Weights of a small transformer language model.
Size: 13 layers, 7 heads of 64.
Architecture: rotary positions, tied embeddings.
MLP neurons of a small language model. Each row is named by its layer, matrix (down: output weights) and neuron, and shows model dimensions 112-239. Each number is 200 + 20 x the weight over its row's rms, rounded and kept within 0 to 999.
Before each neuron's rows, "fires before" lists the tokens most often just after its 100 highest values on Wikipedia text that the model never trained on.

fires before: " He", " The", " In", " On", " It"
L8.down1197,208,211,225,181,188,189,209,177,186,228,178,183,204,228,189,201,200,187,220,174,189,223,207,208,196,205,199,208,203,188,188,209,204,179,206,177,196,188,208,219,185,187,189,192,220,177,238,200,183,234,215,223,204,189,223,197,191,199,218,200,187,188,185,188,200,202,244,235,218,193,182,210,212,184,205,239,221,151,237,202,202,201,203,203,210,236,196,181,232,192,222,208,189,211,194,199,220,206,205,199,217,232,198,245,190,186,213,207,189,193,196,203,203,183,188,197,220,200,176,196,189,241,237,179,207,206,196,222

fires before: " |", " |\n", " (", "\n", " by"
L6.down1142,248,218,195,176,178,251,218,169,189,200,189,205,197,196,216,199,187,222,203,174,219,214,185,236,183,170,195,186,210,216,164,212,205,182,146,177,203,207,195,204,209,196,206,226,163,229,207,172,183,182,208,225,176,187,218,211,207,188,193,186,238,206,213,197,222,173,228,174,188,197,246,205,189,209,160,231,218,238,203,207,197,195,169,200,209,202,183,225,209,185,186,167,219,207,207,164,188,207,258,166,197,177,219,198,220,214,214,182,195,154,196,206,183,186,189,242,190,188,212,196,222,179,209,219,204,199,211,205

fires before: " "
L4.down976,165,180,214,215,213,229,195,208,224,202,196,200,176,210,192,224,189,143,214,168,217,175,182,163,187,215,234,199,209,212,185,211,168,179,179,195,210,193,216,192,204,189,196,190,182,193,230,195,208,158,227,224,181,155,196,211,201,237,219,203,187,217,222,214,197,223,173,186,253,209,183,229,182,212,187,208,201,167,176,203,211,223,217,186,195,220,235,228,234,189,225,185,239,200,187,167,209,211,207,186,193,188,191,123,198,219,229,199,201,213,182,166,216,197,192,182,196,230,215,198,202,190,208,189,217,166,183,180

fires before: " |", ".", "itor", "-", ","
L8.down1003,169,232,222,204,178,201,186,198,204,243,234,200,196,227,171,220,207,188,240,221,225,189,194,215,192,189,173,176,213,210,192,187,199,195,187,198,237,232,175,154,179,183,181,181,183,185,216,190,175,202,180,197,202,225,173,243,169,174,206,232,184,200,227,182,167,218,247,207,161,184,180,207,205,195,185,211,215,202,218,162,200,156,210,213,196,232,233,194,151,177,207,210,190,204,197,186,184,183,197,207,216,234,212,205,176,193,210,188,162,265,193,238,211,183,208,167,223,184,199,211,192,225,194,205,176,186,185,185

fires before: " |", " and", " is", " was"
L4.down1283,188,216,207,202,238,200,221,180,223,191,153,179,206,215,218,183,185,188,214,239,203,202,218,212,200,186,171,205,227,179,205,205,237,201,232,201,162,203,193,211,213,223,165,211,206,227,227,186,183,180,204,207,176,190,188,189,214,219,197,189,172,190,204,202,214,187,171,197,207,198,217,201,195,218,185,208,215,222,258,201,171,179,201,164,189,215,185,203,206,210,200,205,231,205,174,259,193,208,241,222,180,204,171,203,179,256,204,185,174,205,194,177,165,181,204,200,202,155,190,210,191,190,167,202,165,190,215,208

fires before: ".", " |", ":"
L5.down1145,152,248,209,175,226,184,206,213,165,183,198,179,199,213,187,180,205,207,192,170,189,210,169,176,170,208,212,222,216,164,233,189,198,202,185,211,188,222,232,192,201,217,193,183,203,222,232,214,208,202,201,206,206,201,238,166,187,194,208,205,217,191,206,190,205,213,225,215,189,180,265,204,204,195,204,178,215,177,228,191,216,187,185,219,233,189,192,192,181,201,206,210,214,167,181,204,222,202,222,227,195,197,202,197,189,183,209,188,189,180,169,192,239,208,163,172,197,223,209,184,174,201,204,187,220,227,200,187

fires before: " |", "–", ";", "urs"
L6.down1212,211,209,210,222,161,202,211,213,238,197,193,204,159,218,204,251,210,198,191,219,213,205,213,189,162,234,195,189,164,197,162,172,233,202,192,219,192,219,175,240,182,235,236,185,191,183,224,185,186,186,196,150,204,214,208,188,204,182,213,223,221,189,227,209,198,210,173,169,210,192,208,212,168,225,170,190,205,189,185,235,170,199,215,206,206,213,193,193,228,220,174,183,159,185,200,213,224,192,196,170,181,181,183,217,174,185,192,187,197,174,157,201,221,201,232,215,211,183,197,204,186,220,180,195,221,233,221,240

fires before: " ", "ial", "0", "3"
L5.down55,202,197,174,199,214,231,224,187,202,195,206,218,198,192,197,226,222,204,183,207,203,211,187,178,150,179,181,196,164,206,226,225,189,193,192,200,213,184,193,208,190,213,189,195,191,200,205,210,166,205,212,188,215,178,196,213,198,212,186,198,175,199,222,205,174,175,217,237,218,188,206,211,166,248,197,172,180,188,243,245,214,208,236,256,195,187,198,184,194,193,222,221,215,202,170,209,203,158,200,199,213,192,152,211,192,215,205,196,199,180,223,216,207,229,197,212,183,167,184,166,196,213,167,220,193,159,206,182

fires before: " "
L6.down1384,227,194,213,249,196,179,210,182,175,232,233,186,222,236,153,196,161,214,205,181,186,193,172,257,188,201,202,184,201,230,214,207,181,201,213,206,182,209,227,167,202,206,209,181,239,226,223,233,161,211,220,169,184,204,228,204,169,198,202,225,213,156,208,211,218,217,194,182,178,217,256,243,164,209,206,199,175,125,215,185,203,199,214,159,196,232,204,223,193,180,177,217,217,206,214,212,209,191,186,232,208,221,193,196,220,211,202,202,211,205,200,207,169,223,209,170,186,180,206,171,187,210,203,203,187,199,189,191

fires before: " ", "-", ".", ")", "("
L5.down1388,189,207,205,228,204,207,177,183,228,197,206,175,191,199,212,196,235,186,175,208,180,188,191,178,195,242,188,188,188,206,221,221,197,212,179,184,182,187,188,198,202,189,204,218,196,200,200,190,217,168,204,237,202,228,206,206,175,191,210,160,192,161,218,214,183,213,206,190,204,184,187,204,183,205,187,169,196,198,171,178,179,218,206,188,224,176,191,178,194,187,232,186,183,187,208,190,220,196,197,189,197,209,185,210,189,206,154,173,208,217,182,229,192,223,192,241,196,212,244,212,193,199,229,194,233,231,182,180

fires before: " |", ".", " the", ";", " g", ","
L8.down310,202,186,189,185,184,160,186,211,181,189,215,196,215,192,196,176,186,230,206,224,188,224,209,230,181,194,202,198,211,224,200,195,157,210,209,171,235,186,210,245,202,187,179,187,198,183,165,192,220,203,198,246,207,226,154,193,203,229,188,243,167,211,195,213,187,183,230,188,207,177,223,197,217,202,207,210,209,218,210,228,240,207,194,181,204,194,172,204,192,205,219,194,239,196,213,203,214,186,179,201,224,198,215,204,186,214,214,192,214,188,214,220,228,190,215,210,229,215,201,189,182,199,199,214,215,181,190,193

fires before: "==", "The", "On", "In", "==="
L8.down978,203,185,192,182,179,196,173,222,181,199,202,194,200,219,185,170,228,166,242,208,178,185,202,206,206,214,210,188,190,213,207,194,194,199,197,212,188,205,199,191,177,194,174,206,212,221,201,224,200,203,201,227,218,185,175,217,182,185,181,207,186,222,197,204,196,193,213,222,179,177,163,206,199,197,176,210,155,294,185,189,263,180,203,197,183,199,198,180,191,210,206,187,291,214,211,191,226,208,202,234,187,196,176,215,180,219,192,217,196,174,191,213,198,198,183,157,229,184,190,211,190,210,221,201,202,207,198,160

fires before: ",", ".", "\n", " (", ".\n\n", " in"
L8.down866,212,201,198,203,163,215,207,198,205,200,247,192,200,217,204,234,212,182,210,202,168,199,186,197,204,201,234,197,200,199,204,218,230,203,209,213,182,189,182,182,195,198,181,176,213,195,245,212,192,162,196,191,175,209,212,207,240,207,186,207,204,184,167,221,187,225,224,215,238,215,187,192,180,181,184,232,197,235,235,216,219,200,186,213,179,215,168,226,194,193,208,190,205,225,188,248,200,185,196,193,207,172,209,210,234,186,214,172,206,147,193,179,183,185,212,179,206,209,195,212,214,192,205,219,203,188,176,226

fires before: " ", ",", " and", " (", " Cub"
L5.down494,224,225,203,179,204,261,204,211,206,183,190,207,207,181,200,174,193,218,199,137,231,218,220,219,201,197,223,232,205,187,193,223,209,166,183,181,241,202,186,243,203,176,201,221,177,215,182,199,157,178,260,219,215,172,226,210,204,187,214,173,210,232,200,223,211,216,216,184,201,211,191,198,186,208,183,199,187,219,242,227,214,207,195,205,237,200,199,196,198,218,228,223,187,190,212,193,226,141,228,188,224,206,183,206,193,202,187,213,176,155,205,205,209,174,192,218,173,204,266,202,211,208,200,201,150,218,195,202

fires before: ".", " States", "R"
L4.down780,199,228,213,170,191,184,214,225,156,213,191,178,191,209,218,222,208,232,245,192,169,231,187,212,215,206,228,187,184,197,194,204,214,239,188,208,195,223,165,182,178,193,241,186,198,182,201,192,211,173,174,164,154,200,212,227,206,212,188,213,189,188,185,213,187,213,192,230,195,182,160,196,206,196,226,227,191,190,226,221,232,231,165,177,215,185,210,216,199,180,212,142,196,198,193,184,178,217,223,184,218,199,212,180,176,190,214,176,192,199,194,243,224,173,209,174,221,213,171,197,201,202,215,210,174,232,206,178

fires before: " |", ".", " m", " |\n"
L5.down575,182,193,213,191,158,242,219,168,186,187,229,209,166,211,200,187,181,182,191,166,169,206,214,172,182,221,181,202,233,195,224,190,207,221,172,176,191,209,173,176,186,184,174,225,197,184,173,187,214,216,180,171,187,172,227,218,210,214,226,197,217,211,214,180,195,189,174,228,190,183,182,227,197,186,201,219,212,222,203,239,188,192,222,166,200,222,202,227,198,200,179,194,190,210,179,216,225,180,221,205,203,215,207,174,176,181,195,209,216,171,187,200,190,209,215,186,219,203,180,207,174,181,179,216,205,190,205,226

fires before: " ", ","
L8.down568,166,186,180,212,189,208,190,257,211,199,208,165,213,204,235,198,189,192,207,198,225,220,192,185,197,199,181,211,237,184,243,204,219,205,194,211,233,214,180,204,216,194,211,200,198,180,199,210,206,182,189,207,174,200,203,247,184,203,186,209,204,192,220,212,199,197,192,196,189,220,188,200,207,173,180,209,213,205,215,158,230,214,164,209,200,178,210,221,188,208,210,188,215,183,200,190,183,192,189,185,198,190,164,218,203,168,163,178,166,227,212,199,212,204,162,230,173,177,168,205,212,218,210,182,192,234,198,207

fires before: " |", ":", " (", " |\n", ";", "/s"
L5.down35,213,209,213,197,188,194,208,195,179,184,170,219,224,199,210,177,235,237,239,199,211,195,198,179,187,220,215,219,169,199,176,205,196,189,214,228,205,184,194,235,203,178,183,176,161,210,223,201,166,163,198,207,236,189,240,248,153,154,196,182,210,176,188,225,180,181,177,198,196,185,188,212,209,185,211,217,197,190,219,191,210,185,246,190,237,188,201,187,181,222,224,155,204,230,185,202,212,205,189,203,208,210,203,236,174,177,233,196,154,200,196,202,175,196,161,196,241,185,176,195,197,218,199,200,205,198,218,221

fires before: " The", " It", " He", " •", " In"
L5.down770,231,205,174,176,201,163,180,191,226,217,205,190,206,208,245,168,199,198,201,195,219,182,197,210,204,222,227,196,207,189,189,203,200,208,230,188,197,176,187,200,217,218,209,191,185,165,211,202,186,204,235,209,203,182,219,190,212,213,190,216,163,198,165,212,213,199,194,204,189,215,197,221,199,202,185,165,204,159,211,187,185,190,174,205,203,204,233,185,242,193,197,190,200,190,198,215,211,196,189,228,213,209,191,213,179,199,184,221,192,211,172,206,239,163,161,168,197,190,212,184,204,225,247,201,236,188,218,217

fires before: ".", " |", "%", ";", " m", " ("
L8.down723,216,203,208,190,209,189,198,179,204,194,177,209,216,167,184,181,187,189,181,212,211,165,221,215,205,186,198,205,230,200,174,196,203,198,211,173,195,196,212,208,234,190,169,214,184,196,164,223,181,193,185,193,214,186,222,193,192,163,199,199,212,189,215,190,191,207,186,199,191,206,249,239,205,188,169,188,207,243,176,207,209,194,190,163,228,216,240,183,183,208,183,166,185,195,209,184,219,190,205,184,195,245,201,193,214,195,147,200,199,178,192,194,213,176,199,184,201,200,213,177,231,218,187,199,212,197,204,193

fires before: " |", " |\n", "%", " (", "2"
L6.down597,222,198,173,228,195,195,152,199,197,211,226,234,227,206,193,194,206,207,188,172,232,188,199,208,222,191,214,215,219,170,224,238,208,205,148,181,206,189,170,188,204,211,214,243,182,205,211,201,188,193,208,216,173,196,210,194,184,152,220,189,233,188,211,194,204,187,162,206,169,167,199,193,197,180,177,175,184,199,219,220,184,226,199,219,203,210,195,211,201,182,210,169,190,209,211,207,188,213,226,210,220,189,166,173,184,195,204,201,163,168,185,215,216,202,215,188,199,233,181,235,201,181,165,177,238,211,182,206

fires before: " |", " |\n", ";"
L6.down50,221,200,172,193,169,216,225,199,187,193,210,211,179,224,192,214,212,221,231,178,168,220,186,189,159,202,168,199,213,210,170,231,206,200,215,194,191,208,201,175,184,197,181,197,201,208,199,198,222,204,208,174,196,196,197,208,220,192,259,176,199,175,200,197,211,189,214,212,183,175,181,237,241,218,186,203,199,202,190,160,227,185,160,184,187,193,188,216,166,197,197,195,202,226,173,207,202,193,201,223,212,189,160,207,206,198,229,226,192,178,190,195,194,237,187,203,221,214,219,229,180,218,209,217,193,209,217,213

fires before: " |", " |\n", ".m", " ("
L5.down230,211,218,142,211,237,209,181,216,178,237,203,241,224,179,192,171,206,188,209,207,211,209,198,247,207,208,187,209,158,195,204,213,186,195,208,203,210,195,211,219,214,216,209,225,189,219,197,219,211,191,193,217,209,161,219,162,204,143,191,229,232,213,146,178,188,165,227,170,196,220,212,223,215,223,220,206,221,177,204,208,175,206,203,194,182,238,211,187,210,195,220,194,178,223,224,225,172,183,212,224,251,195,200,193,203,187,184,205,223,151,207,198,219,222,191,188,208,215,184,213,221,234,170,210,216,203,236,216

fires before: " |", " |\n", " to"
L6.down354,204,193,201,227,226,213,166,213,189,223,214,202,183,206,182,196,182,257,206,212,182,229,182,238,210,181,206,224,194,213,184,199,194,193,192,229,196,212,236,228,246,197,244,195,203,212,212,195,196,206,228,240,197,226,238,198,218,202,180,174,236,213,201,217,157,212,210,225,167,179,209,218,184,217,208,216,196,196,182,215,180,194,195,192,169,174,213,205,201,178,233,203,182,186,206,205,223,222,187,187,241,183,201,194,196,208,174,172,189,221,198,187,184,211,221,186,224,215,197,232,208,177,196,185,182,213,197,206

fires before: " |", "–", "Ch", ":"
L8.down488,192,200,229,202,278,245,170,204,180,188,235,272,192,194,206,205,162,227,209,219,204,205,211,205,210,143,230,184,236,211,191,187,203,209,182,197,194,223,212,224,203,204,219,222,174,203,193,209,195,205,178,208,174,193,190,201,155,218,196,217,190,185,202,248,219,204,192,198,191,175,189,149,194,205,155,201,168,189,209,202,203,205,230,142,232,199,199,196,190,204,240,228,187,193,199,182,190,252,181,195,205,221,200,232,183,202,217,190,199,192,185,188,200,187,179,241,193,184,187,177,196,179,165,231,213,156,192,203

fires before: ".", "um", "ions"
L5.down1496,181,197,232,162,218,219,175,211,210,186,200,215,215,179,212,187,198,200,193,159,175,244,192,209,224,200,215,226,184,205,206,173,191,221,228,188,201,145,166,203,218,204,181,206,204,233,190,182,218,179,189,217,219,164,172,206,185,193,188,185,206,213,198,177,217,158,181,206,200,172,181,208,208,148,196,199,199,202,189,214,202,217,220,180,200,199,189,202,191,194,206,180,221,183,205,202,180,206,184,200,202,176,168,192,222,244,205,182,197,143,231,175,187,211,168,157,210,219,211,183,189,222,163,196,189,200,206,215

fires before: " Angeles", "ing", "es", " on", "waukee"
L6.down1235,221,220,188,206,202,204,176,218,171,223,158,200,199,200,184,198,209,212,174,165,212,206,202,186,168,200,190,221,226,194,195,207,179,209,174,214,192,221,159,209,226,191,179,196,170,209,221,207,188,174,219,190,173,206,205,180,194,197,252,213,209,157,210,171,176,205,199,214,217,206,222,168,201,222,192,197,188,167,211,214,224,196,178,195,212,162,226,182,196,189,184,210,185,197,202,216,166,211,202,208,207,204,189,179,239,182,222,211,217,218,181,202,187,217,191,186,177,174,170,187,201,194,209,209,220,205,219,209

fires before: " |", " |\n", " of", "\n"
L5.down435,208,188,204,152,232,186,182,205,225,221,218,204,180,198,201,202,209,211,215,174,192,208,178,214,180,195,188,191,197,196,223,208,210,228,211,207,188,214,212,161,239,194,171,215,180,197,208,201,187,189,201,199,183,190,218,192,235,198,180,236,207,202,232,214,195,194,196,207,185,182,189,194,163,185,201,241,167,207,202,151,194,198,198,183,206,179,213,233,197,167,220,222,208,184,197,197,211,184,202,226,182,163,175,212,215,250,210,233,181,164,204,212,175,156,199,200,187,182,180,178,194,212,213,188,224,232,218,194

fires before: "==", "The", "In", "On", "===", "G"
L8.down782,207,177,210,189,178,180,176,208,171,206,209,194,207,215,191,188,234,156,214,216,169,208,213,199,190,211,210,185,198,207,180,229,205,206,201,211,180,199,184,175,165,189,160,202,228,228,208,225,208,221,208,217,212,170,193,191,176,185,198,225,198,219,190,213,181,189,211,224,201,178,169,198,207,211,197,220,167,274,172,172,242,170,215,190,175,186,193,179,202,217,203,193,267,217,212,223,232,192,200,214,196,220,190,223,203,219,219,216,187,174,195,203,205,197,209,157,224,176,192,213,196,228,224,198,197,206,199,166

fires before: " ", ":", " |"
L8.down603,199,218,208,262,195,188,208,206,200,189,206,210,225,203,220,188,212,189,250,181,200,200,164,217,230,178,215,210,191,234,206,198,194,190,237,203,195,170,198,175,230,172,216,181,165,197,217,166,196,204,188,174,191,194,197,198,200,184,213,175,193,190,232,166,211,202,218,192,189,180,222,207,177,176,192,211,202,222,208,200,214,218,169,194,209,204,207,221,236,218,194,211,191,211,228,187,218,205,212,193,179,208,205,182,166,208,200,184,196,213,186,212,187,225,182,213,157,214,186,185,218,192,221,213,164,212,191,206

fires before: " by", " in", " to", " from", " on"
L5.down799,166,196,184,178,235,208,197,204,208,171,181,202,158,193,215,219,181,210,194,180,205,217,209,165,203,202,182,196,203,197,180,179,213,217,196,231,192,239,220,168,185,178,228,221,213,201,227,210,174,214,174,208,187,177,194,169,202,218,214,156,179,205,179,183,215,194,189,187,217,172,232,223,176,225,204,213,205,220,248,253,208,189,202,204,222,205,189,246,209,242,205,198,205,182,230,201,220,157,201,189,195,184,206,207,199,221,197,211,201,205,217,176,205,207,206,185,186,224,211,206,190,205,168,200,198,219,193,226

fires before: " |", " |\n", ",", "."
L6.down1037,188,178,244,197,209,228,160,233,217,224,259,192,214,192,205,190,204,204,156,177,210,172,202,201,187,194,158,187,191,228,216,189,176,208,197,184,229,160,212,237,237,181,184,175,205,200,192,222,156,192,215,204,204,200,210,223,185,209,208,206,189,222,231,229,194,182,229,218,200,144,202,196,208,203,155,210,206,196,226,167,180,185,198,204,211,218,189,185,204,193,192,183,219,185,213,170,181,236,190,178,189,161,164,233,211,199,226,197,159,225,178,233,200,195,190,199,209,186,201,239,181,220,227,187,198,176,237,184

fires before: " |", "2", ":"
L8.down205,206,188,196,202,184,199,208,223,188,217,201,188,218,180,216,200,218,210,207,199,175,211,220,235,239,193,180,172,199,178,155,198,201,216,240,185,180,218,208,214,204,218,199,209,212,194,206,186,210,212,241,174,192,230,199,189,227,213,211,224,203,222,197,170,195,208,214,199,162,221,207,204,210,212,221,190,188,192,207,182,207,180,205,184,216,225,242,170,176,217,212,181,182,196,196,202,191,234,217,178,211,178,207,212,214,191,175,199,214,209,220,201,192,237,149,208,221,193,201,211,225,222,175,187,195,174,164,261

fires before: " |", ".", ","
L8.down72,210,165,183,182,191,201,223,197,181,204,195,195,198,215,186,188,227,163,203,198,208,160,185,207,187,204,197,188,182,229,215,191,183,168,220,234,198,183,205,161,171,190,226,218,210,214,152,202,219,183,220,186,166,235,200,172,207,194,183,159,214,165,199,212,217,228,185,209,200,192,214,217,202,217,221,217,189,174,205,225,217,186,183,225,201,219,169,230,185,207,170,208,198,219,204,229,234,206,213,195,211,213,192,185,221,226,227,194,216,148,221,231,203,188,190,204,194,227,234,168,211,177,182,190,224,192,219,200

fires before: " ", "}", " |"
L8.down169,193,200,202,210,222,185,200,206,194,172,201,194,229,220,216,194,202,214,205,214,210,204,185,206,221,192,179,200,203,160,187,222,193,209,195,206,195,182,221,166,220,196,178,196,216,252,204,207,182,176,231,192,232,191,197,194,227,214,208,197,208,189,195,182,216,224,209,170,214,229,195,209,182,187,208,174,202,183,184,183,180,178,185,210,226,221,197,226,220,229,195,194,193,198,176,177,173,225,194,219,178,152,156,192,188,198,186,189,201,195,196,191,179,196,155,196,214,197,185,186,173,183,231,222,213,194,200,185

fires before: " |", "1", "6", "2", "0"
L5.down100,221,193,192,230,219,193,186,213,196,197,191,186,208,207,219,190,187,184,226,201,227,188,213,196,200,204,223,222,184,194,205,238,206,182,201,186,211,213,195,215,190,216,197,210,200,214,218,192,200,231,204,165,226,159,208,180,180,171,208,209,176,209,204,212,217,205,209,187,210,200,218,212,168,201,185,207,197,203,215,174,199,177,151,217,170,251,187,195,231,225,204,212,179,178,213,223,217,196,193,198,231,218,214,198,193,204,200,199,193,206,200,189,221,165,193,231,240,200,189,197,198,159,213,175,192,219,203,239

fires before: " ", ")", " B", "}"
L8.down476,176,208,242,220,203,200,170,224,219,214,197,205,220,196,177,188,199,152,184,224,201,158,225,198,189,216,202,177,194,198,178,191,197,181,202,190,194,198,239,218,227,192,194,209,174,223,192,178,168,198,189,189,159,209,228,192,208,226,224,212,222,230,195,190,208,203,205,206,216,188,183,183,192,227,191,182,228,187,180,207,199,196,218,201,177,222,212,185,197,198,220,184,183,169,237,171,193,217,216,213,169,216,195,204,176,240,169,220,232,190,204,183,203,204,179,200,199,207,203,209,201,209,169,222,181,191,231,179

fires before: " |", " |\n", " ", "5", "3"
L5.down1384,218,203,176,208,184,209,207,210,188,211,196,197,200,182,180,205,216,210,185,219,186,207,210,168,200,216,231,210,217,193,247,201,203,174,204,185,206,223,222,205,221,185,205,191,204,207,218,196,180,221,200,227,230,176,206,211,191,180,227,192,158,202,176,242,249,207,225,198,207,201,172,199,189,200,222,161,179,222,201,163,202,185,184,243,215,173,217,183,209,225,206,211,186,185,196,212,232,219,169,186,246,214,198,228,195,180,220,159,210,201,202,232,254,205,205,198,181,170,172,221,211,176,192,212,178,181,185,205

fires before: " |", "1", "ug", ":"
L4.down1069,197,189,231,223,191,183,209,216,223,220,186,163,186,169,196,209,209,179,181,212,193,203,200,213,223,203,189,201,185,169,210,209,191,186,195,200,170,214,188,189,227,189,206,236,236,177,210,149,183,221,223,166,185,194,205,179,221,207,218,209,218,196,169,205,201,171,178,203,254,248,249,216,196,188,179,191,188,215,186,225,232,255,180,176,192,192,227,231,214,189,211,169,196,202,173,206,187,245,184,183,228,195,201,195,187,187,196,192,173,160,181,184,222,227,201,212,179,210,205,223,216,185,184,167,214,164,174,192

fires before: ".", " |", ";", ")\n"
L6.down1312,187,176,206,196,216,183,195,192,215,188,150,195,207,185,182,177,208,227,163,232,221,198,202,195,200,232,198,210,213,180,236,195,225,208,196,224,169,188,210,214,202,223,208,204,187,213,179,225,226,216,215,193,155,217,233,203,184,202,209,188,216,198,210,194,161,176,166,202,219,179,206,239,182,178,156,176,239,177,222,163,195,201,189,192,188,190,188,192,174,175,175,162,222,205,230,223,170,191,196,223,175,177,206,202,207,209,187,204,187,216,207,184,220,184,206,227,202,219,190,190,196,210,188,214,217,218,196,202

fires before: "201", "202", "199", "200", "195", "196"
L8.down1358,238,198,220,220,201,187,221,220,167,186,202,190,184,192,217,240,187,199,189,230,192,208,206,196,190,219,171,208,221,214,211,224,197,184,244,202,218,157,238,206,254,186,199,195,167,197,221,202,179,222,236,219,211,204,214,182,165,202,196,230,197,164,200,236,217,212,191,189,197,200,193,194,214,190,167,227,173,184,179,150,175,180,203,208,217,154,185,190,199,220,204,235,174,220,178,174,182,209,206,233,200,238,200,230,204,211,182,170,189,188,221,216,194,193,224,193,224,182,206,204,229,191,207,180,185,189,203,193

fires before: " in", " the", " at", " to", " a", " his"
L8.down462,213,176,154,174,217,213,184,191,197,183,176,194,191,169,238,216,188,204,206,221,225,176,206,232,230,197,174,193,198,215,182,199,209,200,197,179,227,166,211,201,192,161,204,202,196,183,200,173,210,191,193,194,187,209,223,202,201,234,208,210,245,181,188,213,171,204,218,173,176,164,194,172,207,214,214,165,224,214,217,218,203,212,175,222,194,190,191,179,249,240,197,220,250,217,195,207,229,216,220,217,210,199,207,163,214,178,175,211,165,172,173,215,195,200,193,217,195,190,169,173,194,211,191,209,186,193,209,206

fires before: " |", "."
L5.down1361,218,197,206,197,235,168,180,223,192,232,195,221,172,199,229,205,165,205,197,241,194,207,191,178,232,177,200,244,233,187,203,181,207,195,246,206,197,224,195,206,218,186,189,185,207,167,240,209,242,207,212,163,204,151,189,172,194,234,191,223,186,185,182,215,229,206,174,224,208,174,221,205,177,222,221,199,193,207,196,217,234,198,208,196,171,198,199,197,189,194,211,200,177,199,157,193,203,184,208,197,215,171,177,233,200,192,164,194,208,225,176,210,202,167,240,220,212,168,160,234,186,176,184,194,214,200,156,180

fires before: " |", " to"
L5.down1135,171,185,216,240,216,220,175,202,146,190,194,145,198,170,205,222,176,213,184,197,200,225,225,158,231,217,206,181,213,215,209,236,213,220,202,211,223,177,209,206,232,172,202,195,201,185,201,236,182,211,196,212,212,216,171,200,221,200,184,172,233,168,177,202,208,194,173,233,192,191,173,188,140,188,194,180,187,179,185,152,208,198,192,215,212,196,237,227,182,173,216,206,188,222,195,228,173,205,219,234,205,220,180,184,227,206,219,152,212,176,158,191,198,193,206,176,216,195,179,227,197,217,189,210,175,216,183,213

fires before: " ", " M"
L6.down836,165,191,180,184,205,199,222,208,213,182,181,166,202,194,214,209,173,172,201,200,208,214,180,160,184,241,171,175,178,204,213,174,211,201,239,206,184,175,211,192,221,185,212,191,222,205,182,187,235,181,203,176,184,192,209,202,187,225,204,164,181,169,218,218,205,218,214,175,187,199,220,232,186,210,147,211,218,183,193,200,179,202,198,240,224,180,221,225,161,219,181,237,181,205,190,177,169,187,188,208,179,183,191,196,192,210,222,187,200,227,197,234,233,204,218,206,193,224,189,193,176,217,210,180,187,221,185,200

fires before: " as", " a"
L6.down728,210,206,195,183,189,207,187,198,181,184,208,183,209,219,217,210,199,242,212,230,215,202,180,218,196,168,208,191,185,201,185,206,209,174,169,187,205,191,173,203,182,216,218,166,171,236,182,239,219,157,159,223,219,191,190,220,213,202,197,178,179,185,185,201,218,196,198,153,184,224,175,180,160,204,223,184,195,172,204,244,185,221,171,211,194,178,209,224,200,228,205,200,222,213,211,178,233,223,212,190,214,208,225,183,196,234,165,227,205,211,206,226,149,206,194,192,191,186,165,215,238,204,226,223,204,185,201,221